Part of a small language model's weights.
Architecture: RMSNorm before each block, no biases in attention or MLP.
Training: a variant of Muon for these matrices, 427M tokens, 13016 steps.
MLP neurons of a small language model. Each row is named by its layer, matrix (gate and up: input weights) and neuron, and shows model dimensions 128-255. Each number is 128 + 32 x the weight over its row's rms, rounded and kept within 0 to 255. Numbers have three digits each. A neuron's up and down rows have the sign that makes its largest values positive.
A block is one neuron, or neurons of one layer that tend to fire together. After each block is what it responds to, as a language model described it from the Wikipedia text at the highest values.

L5.gate149:171158083173152155128123166125105150091101067202133157127108078080085154112102139115090151181119150179075158119176090156163172162107124118125087108116178141163101141155117135062104122154169104126081154126132156100131152126138126116117080179167125219179144149089145133142096135129125158125142112178101145109122168109079135062133175107131121162128168159119181144180121186183116137125169
L5.up149:118156124144159184150136055162116153102154105080133133155108103125150125104191145160079136069174146112133134152207104086114159182082166143140100085151144142113112112169097128171115116192074073169078078040162120126167128113132144175144195103100142144143172157098124126102146114120083125111152069140144174120134134137133148127073180092116036089119125123095162144125134083137144160185097
L5.gate554:122105104145120130144114126117150181116129113145153097141109131163147116107119117105089068098091155073120187125142044155142102093164151095212128073131136155134187119172130151098178191123161096088097113112172146152113184085146172138068027106135138110113159151184134156079122071192111127113146137086096149088147105134041116113104169129060129117183149176104196128162124128100124108083125
L5.up554:160107130120167137126118144168151130062104129089137100091195108142137120180106049160223154101116076112111059158167081122115123099107163133075096187125063076112153094068125212133104113192189117126120108133172131162097124096113111073161197114155106086113136107104151061156111140123177108108123143161154083120111086077140139153083141154122132141143110079162124118120130141158151150095118
L5.gate802:123102135087113164149143167136096108111082129076098115084135124104112152127143183207101111105142115107117083139150118190196094123176142120176146140147134141166120134146103105082130132134097187192109179067154097147128120084100154132170137136132079100076048189134143120160080087047101114121130090202134106139147149121155162149169136082094129127106170109077100150151078126064197140100109
L5.up802:109089109118150065159128119166148197146149123157114137175102124128180118139066143076056139119127127149127105080168181121155085125073094125180087187171067137098134144135127120122136097156103147144073107121095129143113107202124147107137136097132134132132078105083119111135147140101115103122105084108145154136134091110109146102132126141137152063166122161096173116122125187118101124117140
L5.gate897:110123104154145153143073106072127102121132143142146180101134171102156138131133052128110072208115091140128119092115071108087131103117076098157145122101147123135123108088155120156144105116186089112119084113131140152160130161122134122136196194120095132147090167155108148084086088124168168145160103103122170155122125119127093183145181135127135093101160088131131181067138093105159106106153
L5.up897:122112092122065117161069107147105134134145116089109140107107109144154081159147136130138085159134109133095111135061144156193126166108092148164116109175100122160114131123121152103179140161136152127128155138098140161120109100091143122137166106084235124120135105147166099107123098133113081144106177112117123082158124178109193150169126112099155103162087108117193083143111123129195100155098
Description: Leading digits in numeric data. First digit of a number in statistics, especially unit conversions in parentheses and table cells, such as (96.8 km, 906 ft, | 98.0.

L3.gate591:120119064114129127112102137110172144159178221104127135099124143160054022137141135126152117100110089161161175113118136159111132153139095124103105105127118221122158159102108130111116143093099188145154081112126152171128150050140125193091163095174194045151135166142128156152176061174139155096146085059172078167129115135117115149154141132107155151101174155140109144080190108133111123170160
L3.up591:133063113119136058134143126162202147173120178115126094147180083156145095149122186176136064146065110098122143103128120145142115121128097139132070183115136143147153136110132149083122147177141189162167108124161175151145166110094131143106124112120100108116091122150143175088116144196116117153137165082102093128133111184133125135146062175194141172179113178119130167117181126128114139138157
Description: Person-role noun endings. Final subword pieces completing nouns for a person's role or occupation, such as superintend-ent, physic-ist, astron-omer, Comm-ander, plus words like member, player.

L6.gate121:152142133070097158175111163098151140165137156125119128145099127124106155161073166157125179154096118079141168092121144111133115122116058131131050116115138144118214163191147123107134120108161115121154040099136098136120158191099106120133174128092136153149065179131118104139137111110138106105160124149175123191118137089129155140153105153127179167121121143054147072154163148102145128147161
L6.up121:149167178127140186124100195134150154203147124137122125101103121143176125112102096175073177124058109098164154118084169103145183160123079154132076130108094094116173147135157135136132083107174091122125104159151065111116124195126158113091138123106160157142108162152153109115120089095109123122161119070140144207130175170185154138160101123155107152079104138103133121059118122084158101133148
L6.gate213:160113054136113182136107124146136169112104118181178164120132147142150096115140118133112132148131167161178123211125080185137131103134110113149064146184124140152098181144113157093128171122082084144154106167178075138084121111101118070155119147063175125120136153177099105146156124074155166126124098153131167124112097077136132128133180131207167146097097105190122101146102088144127134128127
L6.up213:134078133148119120101138119135089127109094124127140178121108103185093108104185149069171074029070112099133110111108082099137100147145136158116090126072120093173104121109124127127140199097106108138160150072151129129123151123121149105094144165125152120142137108181160095105153117065183125149159079109150194127087155083056116117154156087117103114071151179170176083069158142099084112144139
L6.gate739:144129184107124179170120140154090144108093199153125152125139129079125137112149163148079144176114227144159146090160120166072141169143123131141175131111087068129131130137112104137169117159087111124138139162109135141110125075116077129123163155186110091150132168119126143100164073122085048148077154152123116149141143159116119110151168138162130117111098140131126097125094136109167124108150
L6.up739:069093101153086210079158111079111144100090042109132131204213130098138148152152123087156142144097106127145137126122072104158191126104132137132109120088105104076152116129074150119170098095096087152143123142084064115141118135105128178085133115155079126094194175152166167128154050105114155100087066124116086115137159107151096128159133077137082088128129134109139088086079124146145157111155
L6.gate924:095144231120121166101142119098130119153147176142141106134111116144114186123142135175116110162141127100151101159164144155133086180172155116098073109109142137042105127146126131134082136137151078092137164114120120152087145104130156156099092115087110157198116175187152100179085101126122110111154118121181168176140098193128117117113144093079136137160148178181146167092102132100116073088154
L6.up924:078037110175087125133134165096074147165126116133150160140115112118126090097126135140084137129093138165133125149094108107140191099142069074110161150117146105130128117068119091137130122185146154118137161164117184117118136114176156112121061110147175204103108142091132132112120180125102163124150163119108165103135151161133170160115113160134075092173126124106136099178145134100161144131144
Description: Word-start fragments and decimal digits. Short opening pieces of oddly split words, such as g in gap, W in Western, w in wished, and single digits after a decimal point in areas, weights and table cells.

L6.gate179:118093089131147121153085118118142194122116218100130144131085138155140140170142147156075115155135097201130169165083117094041131137143175109125129145096093183041139117151150092062176127101165154182090110157098170144105148030130138124030115149122149159097180118075080119162171131116134119142177100107145163070126136116161113130170135140143113100112109113162136136099122126110098180094118
L6.up179:058161164140163128145137144180131159110143084130189064158112135100093163156139149079098142157132087155120176148112072122176065118088106147175165094163144173123134195103092087142177123157070113104106167104122092130095176164165158134167142197112120132079142146172132121097103157125140071149138111125126099157095132160155099111124124116133120146174117080078134110129082118156088063159101
L6.gate215:123135115131058146142158088145172116124106159142167160111111121146111073143059175095060121142099122204195157063126184118109112144153136096152070156096130193158057162137115157192139150126095138182110100106150143119141144165104137113122109144130127138098100126155112154087121106160123150187134155121151151151102134125079132195159172153137126135117151112074133128150144159177121145129228
L6.up215:117196136096093123146139122152212159110088103208077154110110162125110135131123129144084088098178129149128169093201113121086118154132124131161076115147139132118130147128106150167116157107165140170157125142150120133100099129107103094114149082097090157185166143126184172134116121126151080112088128190093145123130124124131170132135165117151117150152158119149047184086122129130140135114158
L6.gate220:172138188142116161113168154175149162069124158137111055108161133118140156133145172141132133079058119149190088105123117118149154138122157088217085111107182102138149059142145105126164091056136190143129202147161179157105138112128156086132083136086113137141176154124143120178098156071060095133100114148126157084166133108109127166206139196171151152174100148180135124061151114112039096126123
L6.up220:149161148140082129109100108088112151145078142144089139141116106137132110161120167113073128085150093149170123065096104051136128162154066046064137140115101085118136178147147105115139124210142158141200136141123118100116152121177153180089124169109151126142133154126076129154108073143131182131138140160092064146158133158131148126137133093129217113094125120118095116051137108153094134137167
L6.gate884:139167122166126157133105087193141131095105162166166097209123108159084159117164163147114144110111166149115192120176117150074147123127079082172109111150086160091083132155119121064154127108119081169112095117123168110103152170197116159148117226080145121096119156129136091108157123114104137169136094102135062135137128149152150099157153154120135059155131078111070148112146145074101171097095
L6.up884:118077128158082169122116084189081163061147196153184072154118117119167127131145166169098157122117181148099132102166121126073125159091110107178121060086148140074093133102200094090110144087134107183149122092161153112113162175150091151112104169142134091164133112194115108094169116127125088104139117079135121158137132122120176074134138113134109098093120081088075117084056148080113172171018
Description: Mid-name word pieces. Fires on word-piece continuations inside personal names, mostly Korean and European given names such as Jo(on), Hel(en), Tae(-ho), Alessand(ro). It also fires weakly on articles and other tokens mid-sentence.

L5.gate28:121061085111099111163076114082118115123090130088136106137104107158089078131176141158136100139070154143077181093118132113119148183140163144125106125139121138123146173126095119174091147066166139177170141096218108087099070105114113172122120104137161086103101115156102132124149139133147185114085123164114131111097110120173104148129143128102119176186077127164121147145172123119156098153140
L5.up28:110083117128119081130115141152154101124106029117098158203164123102089167098149193086113145105138108157136164117099142100142180137122147093135186123113103150148100165106134099087155150132163105167103064125174126093156121089167149161150126146093128094112138122170151113137144137183104095177095012194148221152153107128122137157103099154099144127119193096158097165137146112115203071140123
L5.gate150:179196126182165157125161155142165075147119102117139145106102175077180143117153141148129137135134158149169120108053096111144109128107180081135107120136181124169088186148137090135065163100109105128179071070169071167194108102146042083138074138208090136137136123116105072149114160159109121105137152116130151107100099134137147119098132114075153110133060112147099143198162146126060066133130
L5.up150:093144088186078129147063163154128113053091124127096139166113109144098161106177108139137096099155113122137079144150171116115119092160061111175104110083082182090058172169186060137089136094177153105099169085132114100089115136109095153128157140099137159157079122109192120105110157098121133142115081113121084115139165111154118115118085102171152110196149073142104125116099093119132148115094
L5.gate162:109156094142129169089121108135103103055153120117180118098192129141061108081089072128166137132145105171082143134130145104157102091076121129124139171121147094128113134178157175156109079160100129129120130152122102112138110126157125133094109135118158185157140123105066150129116148084155138154066105093170187114128104133148082117119077164109104103125112092173123116147107124137184117117145
L5.up162:153126138188157131129195119149071106162125172213183123102153099148121161160117171160124153167099077115143194094130121081146131115160121115109163181190130138139134087120125122137117082157129171137147153146103127115148126154133110162146113207152186145126113101200093152133148149117140135145124137169191092081123116138104085167105089102131169094138117085156091183212138098155148065176156
L5.gate217:130195128116110163169110129142058069114139093155179196092087153120047117151077116113155140134163160095141085059069188128104129173151142108154114154120117152097125138128079153139161115120086106154176143168182167120155138156155096139128099128089130164104125137141131120183137098124102133166101118117142129130058137151103059128144155125124170145104085101116141153083117132122131104174129
L5.up217:147119072132180201075157135135092107115112122133168094088096126143121103098101160145108143120139186160142185149119130129155139126133161102139068143111184133138178222135153052167098094097127153134143094139191140082132201148156111090087161163127054088115182143088171085062091111120143178162160170098137116075148147082112094084132129154161146151204087120115150161150125099113123101073099
Description: Kinship and birth words. Words defining a person's family role or birth in biographies, e.g. born in "(born 1953)", wife, eldest daughter, princess; weaker on assorted word-final pieces.

L3.gate3:125125111078098135170179142057171159133138116135185086105091166080145176106189109132154048176116112120112115152163144140144080174137127108161139168136141086161147153113170149194135172119179160128085126146126063120097158197152111133108154092137130180130097113096140116130130141131099165140125185118038160163173146155111136092154114158103177111120154139110127113102078123111156169139112
L3.up3:109106113139156182119051076178130193100152106158146129133154158151111138117089130093129146127094124070106116106147129045075140144120108108115153124182146125122166154154083132121164205133114099148091140122135136110170139078067170137124113146137137114045085093100156135147127111087146145104120144129133078167081098169106100130131158113170127086054086162147121167151106158136184128126162
Description: Infobox data separators. Tokens in Wikipedia infobox and table fields just before a value, such as the colon after Density or Total, N in coordinates, and slashes.